From a checkpoint of a small transformer trained on Wikipedia.
Size: MLP 2752 SwiGLU, vocabulary 40363.
Training: a variant of Adam for these matrices, 9223 steps.
MLP neurons of a small language model. Each row is named by its layer, matrix (down: output weights) and neuron, and shows model dimensions 64-159. Each number is 50 + 12 x the weight over its row's rms, rounded and kept within 0 to 99. A neuron's up and down rows have the sign that makes its largest values positive.
A block is one neuron, or neurons of one layer that tend to fire together. Before each block is what it responds to, as a language model described it from the Wikipedia text at the highest values.

Description: Verb after subject. Main verbs or auxiliaries right after a clause's subject noun or name in narrative prose, such as band had, toys begin, Yin earned.
L3.down393:34 63 46 40 38 69 38 69 66 43 53 50 17 40 63 54 56 38 45 37 36 62 46 47 46 63 38 30 64 23 51 42 34 61 49 77 44 46 64 27 39 48 32 54 62 49 68 39 43 60 51 51 46 58 47 29 40 44 61 49 45 40 51 60 59 57 38 50 48 65 45 62 59 35 32 63 54 58 49 36 66 56 47 61 45 66 56 54 50 59 32 46 64 34 63 34
L3.down1309:55 51 52 44 44 48 39 40 65 48 30 68 49 59 35 44 56 40 45 63 48 39 47 47 45 29 62 37 31 45 68 22 57 67 58 65 25 55 49 52 58 66 59 52 39 52 41 29 46 37 48 73 63 43 38 46 50 58 58 75 43 65 50 65 57 37 51 51 46 19 61 60 49 67 56 49 38 36 74 48 46 56 37 72 62 32 33 66 49 61 48 69 42 46 54 59
L3.down1693:44 71 60 54 58 42 51 74 58 58 52 39 55 39 60 53 47 63 77 70 47 37 47 50 48 56 50 57 54 17 29 55 38 58 46 36 43 66 42 35 55 43 51 61 40 73 62 47 49 60 33 48 64 54 50 44 44 35 61 44 48 60 28 63 59 57 34 60 42 73 55 55 39 62 36 75 31 57 42 57 49 38 38 55 57 71 56 48 54 61 44 62 66 49 32 49
L3.down1851:63 49 42 37 29 55 50 60 28 66 54 36 48 57 44 32 39 51 42 60 38 48 35 55 53 46 75 49 33 35 31 45 41 53 32 42 45 58 36 66 46 51 43 44 38 50 40 49 40 49 40 67 53 65 68 53 39 63 41 56 59 63 56 35 35 36 45 49 44 33 42 48 31 32 29 44 27 31 77 37 55 36 60 55 56 48 35 38 48 51 92 59 78 50 52 49
L3.down1917:56 44 57 66 51 41 54 57 45 50 64 26 74 48 45 55 49 60 41 49 56 32 51 52 47 62 60 49 45 53 62 61 64 26 43 54 35 69 36 49 56 62 47 45 62 71 70 55 40 61 40 58 56 38 65 46 44 51 61 32 43 61 33 40 59 39 50 55 42 39 36 54 40 61 47 59 57 43 27 44 53 46 39 36 44 62 44 71 56 83 47 51 47 58 59 53
L3.down1918:57 28 54 67 56 65 51 72 53 42 41 52 46 63 43 42 56 49 54 47 59 53 65 63 32 60 60 70 48 64 42 35 41 76 33 46 50 49 40 48 55 59 35 56 51 62 53 71 45 24 41 50 51 54 41 49 64 52 59 40 43 53 41 46 47 52 33 69 58 49 49 49 38 68 53 60 57 54 44 47 51 95 57 53 64 75 42 67 64 46 62 71 77 30 39 37
L3.down2349:60 53 45 46 64 40 41 66 62 38 56 59 44 48 74 62 52 46 56 75 39 46 68 62 54 57 53 49 38 56 43 60 53 44 43 55 57 45 38 49 77 43 58 57 58 59 40 49 31 42 65 64 59 44 49 43 50 42 43 46 37 43 34 37 49 63 38 55 37 50 65 51 30 44 56 67 27 54 54 33 66 33 38 55 56 64 46 59 63 76 55 46 24 47 35 72
L3.down2390:53 46 59 45 57 56 54 67 62 54 62 47 55 67 37 33 57 48 58 50 37 51 52 56 52 62 63 49 52 39 53 48 58 59 57 75 31 48 66 53 62 50 49 45 51 48 24 54 50 48 46 52 55 52 72 40 52 33 40 48 67 52 62 51 47 44 39 41 44 55 47 59 34 47 69 46 63 50 56 73 67 40 67 31 59 42 29 34 66 57 35 61 66 42 39 53

Description: Verb after long subject. The first verb, usually an auxiliary such as were, have or may, right after a long or modified subject noun phrase.
L4.down1441:46 44 50 46 54 41 54 33 51 46 37 51 48 47 32 59 53 31 59 74 43 32 41 47 42 63 53 45 25 43 54 62 42 60 37 64 47 44 45 72 56 43 57 48 57 59 45 65 51 35 55 71 82 36 52 46 42 39 50 11 49 48 42 50 55 53 42 48 51 65 50 53 43 45 45 74 24 44 61 32 42 66 49 36 68 54 52 59 40 52 46 32 48 50 65 17
L4.down1512:45 54 50 60 81 68 58 37 40 44 44 26 39 55 59 48 34 46 65 60 27 72 52 51 36 53 48 61 52 42 58 65 54 40 43 53 25 44 57 44 52 59 60 55 58 49 45 45 17 49 51 40 70 60 36 46 26 71 34 36 54 37 41 38 43 52 51 49 52 61 66 49 66 51 42 56 61 54 56 83 72 48 51 51 50 52 55 26 56 50 55 21 44 78 42 28
L4.down1865:67 77 23 45 40 42 50 56 57 47 65 47 70 44 60 46 39 60 68 61 34 50 38 45 38 41 37 55 49 33 45 60 42 50 50 68 46 64 54 48 66 70 58 59 32 23 41 70 06 44 57 64 40 30 42 47 56 36 38 58 63 50 51 64 52 34 65 52 45 35 48 61 50 55 26 58 30 37 52 53 46 54 42 43 53 76 51 52 68 56 22 54 68 70 63 54
L4.down2177:52 41 60 37 35 28 52 55 43 51 62 38 33 44 42 58 56 59 46 53 58 44 37 57 35 47 45 51 40 60 54 44 49 62 43 51 64 61 40 40 49 49 45 58 51 53 65 51 80 76 44 87 44 54 50 55 62 43 34 50 40 57 39 54 70 26 26 45 37 23 51 60 56 85 48 68 51 48 38 66 33 52 34 71 48 32 57 60 53 44 36 56 16 43 49 51

Description: Parenthetical/aside openers. Punctuation that opens an aside or elaboration right after a complete noun phrase or clause, mostly opening parentheses and dashes, as in "Donald Gavin Kaiser (", "their sons –", "an unexpected source —".
L4.down72:49 57 57 26 52 71 38 47 56 34 31 43 43 30 49 61 63 39 45 34 70 32 58 65 45 35 60 32 53 44 49 74 63 32 30 44 53 38 46 45 37 63 53 50 57 28 47 44 60 63 50 34 71 70 63 70 40 66 55 50 57 70 39 60 60 39 39 34 32 47 53 47 63 46 44 62 34 58 52 44 62 26 40 66 32 54 53 47 29 66 48 44 41 34 43 41
L4.down902:47 53 48 21 65 65 55 55 58 82 67 72 56 43 27 52 35 67 44 70 43 41 50 47 56 38 67 55 63 43 42 57 61 40 42 45 59 61 40 39 42 49 60 32 34 68 71 49 44 40 58 47 69 69 44 67 33 36 38 34 47 35 47 61 46 68 58 25 51 72 54 58 34 63 76 56 38 23 60 55 49 39 36 53 62 41 49 58 62 67 28 37 41 42 54 48
L4.down2335:51 52 34 35 67 47 63 48 64 62 57 43 60 69 57 65 61 38 48 37 46 42 90 48 50 47 38 62 73 64 54 54 35 57 39 57 69 83 59 40 63 44 64 42 51 47 52 48 62 60 35 49 22 72 48 24 37 31 44 43 46 43 46 60 20 62 48 49 39 47 62 37 70 36 56 26 24 54 63 55 66 51 60 47 57 43 42 27 59 52 41 52 50 49 50 44
L4.down2630:49 26 56 40 41 57 66 40 46 43 43 55 25 51 53 53 56 61 60 53 58 46 50 63 48 72 47 31 41 54 59 56 49 65 55 64 53 51 53 42 39 62 58 60 71 53 35 40 63 49 50 49 45 59 57 35 47 56 58 43 74 47 57 62 52 69 46 47 40 49 39 21 57 57 55 62 31 37 52 45 43 52 50 41 52 42 35 43 36 62 58 54 56 46 52 41

Description: Appositive comma after names. Commas (sometimes "as" or "is") right after a name or noun phrase, opening an appositive or relative clause, e.g. "Veach, who", "GOES-2, known as".
L5.down700:54 62 57 16 38 58 42 33 68 67 76 55 53 46 61 46 16 53 51 57 42 67 45 61 45 67 54 66 48 77 34 29 63 49 42 61 59 87 62 41 49 45 51 55 48 52 48 38 81 46 46 56 46 47 42 55 62 49 82 43 52 43 41 55 61 49 47 34 57 55 49 47 46 50 49 60 27 42 60 28 40 55 29 74 54 43 57 49 54 54 46 48 45 24 48 57
L5.down1355:48 37 42 45 56 40 72 45 64 49 57 40 29 52 53 56 35 30 70 68 41 57 46 47 32 63 42 59 38 47 55 46 50 60 54 59 67 53 50 42 39 56 54 48 61 35 56 24 53 44 53 48 44 60 30 45 53 57 50 64 46 27 58 50 51 43 61 56 71 52 60 35 42 41 71 68 42 40 59 58 62 55 50 70 34 46 42 51 54 55 49 65 37 21 69 53

Description: Subject-interrupting punctuation. Commas, dashes or parentheses right after a sentence's subject, before its verb, opening an appositive or aside, as in "Her father, Ernest", "The sixth officer, Moody".
L3.down5:39 40 49 38 33 31 64 29 62 49 48 46 69 40 49 51 46 42 60 35 23 65 70 58 61 53 45 59 51 57 42 47 63 32 47 54 78 49 56 65 65 44 49 45 60 50 64 53 29 54 50 65 49 44 31 66 56 74 40 56 43 58 58 59 53 66 65 57 52 43 63 57 63 22 64 13 40 55 74 56 34 50 38 52 53 47 40 64 37 39 45 48 31 50 53 17
L3.down428:35 48 41 48 43 39 53 30 43 46 48 32 62 30 70 67 50 65 60 67 25 53 76 42 55 40 70 59 36 45 34 57 49 52 35 51 62 34 73 61 56 57 58 48 37 42 35 67 44 22 23 49 34 39 35 47 53 58 47 46 56 29 58 78 75 43 59 48 55 37 68 36 36 53 71 25 59 49 53 54 51 35 52 50 54 73 48 68 38 21 49 40 32 73 51 39
L3.down450:32 44 42 43 39 47 58 37 49 45 44 45 72 51 66 51 54 51 55 52 24 63 60 32 62 32 52 47 41 37 60 66 69 41 43 44 43 70 55 57 74 43 52 70 48 47 47 48 34 49 40 45 49 61 63 66 53 30 52 61 42 39 48 70 67 39 75 56 42 49 53 58 43 46 59 41 49 44 54 63 52 49 34 34 51 47 52 51 41 36 26 62 39 59 38 36
L3.down1500:48 51 49 33 50 47 49 38 44 51 27 50 74 21 49 37 46 51 28 57 26 31 71 47 47 60 53 48 47 42 62 61 61 42 59 47 44 55 44 52 61 56 54 45 33 36 57 44 38 47 35 48 53 27 46 49 46 62 34 37 47 28 55 36 40 58 50 52 47 57 62 54 34 54 49 54 29 50 62 46 27 52 31 68 36 56 39 68 54 76 26 78 41 61 48 19
L3.down1859:44 57 64 41 78 62 60 35 54 52 36 45 46 21 57 50 36 58 41 48 54 49 52 36 52 50 47 63 65 70 47 40 67 48 29 30 43 30 66 48 45 48 52 56 22 51 62 47 50 40 50 50 71 52 64 35 59 48 61 60 55 37 34 39 43 40 61 25 61 43 65 49 64 48 41 60 61 59 35 29 49 48 48 57 37 56 64 69 45 39 36 53 55 50 50 29
L3.down2085:45 31 62 45 49 40 63 48 53 53 45 29 64 31 55 61 44 63 32 42 39 57 65 54 48 65 48 42 64 50 44 49 83 37 45 26 42 44 58 50 55 50 66 66 79 22 61 45 25 54 40 60 49 57 63 76 32 54 44 28 32 37 51 23 58 70 67 55 51 37 49 26 54 43 58 41 45 40 48 67 47 68 47 55 48 49 38 65 46 47 43 62 36 38 64 28
L3.down2393:50 37 35 51 54 60 44 65 61 52 47 53 60 40 70 53 42 67 68 75 52 40 63 85 43 29 72 42 62 57 51 48 62 32 42 42 60 62 40 55 50 64 51 49 54 41 53 49 48 36 30 32 45 51 35 55 55 37 61 52 35 47 70 49 59 65 51 83 43 58 30 49 62 50 53 39 56 49 60 49 62 30 37 55 62 55 59 59 55 45 67 57 49 43 34 59
L3.down2619:64 50 33 48 49 34 44 46 56 34 60 48 53 57 67 40 61 36 41 57 52 47 30 54 22 59 50 54 50 42 49 33 55 49 48 46 56 45 66 50 62 65 62 60 30 47 39 43 57 51 54 31 38 62 45 61 73 44 49 42 49 65 57 45 71 65 61 65 52 66 72 55 38 51 41 54 47 46 64 45 41 29 61 48 64 36 54 54 55 61 66 61 50 56 52 39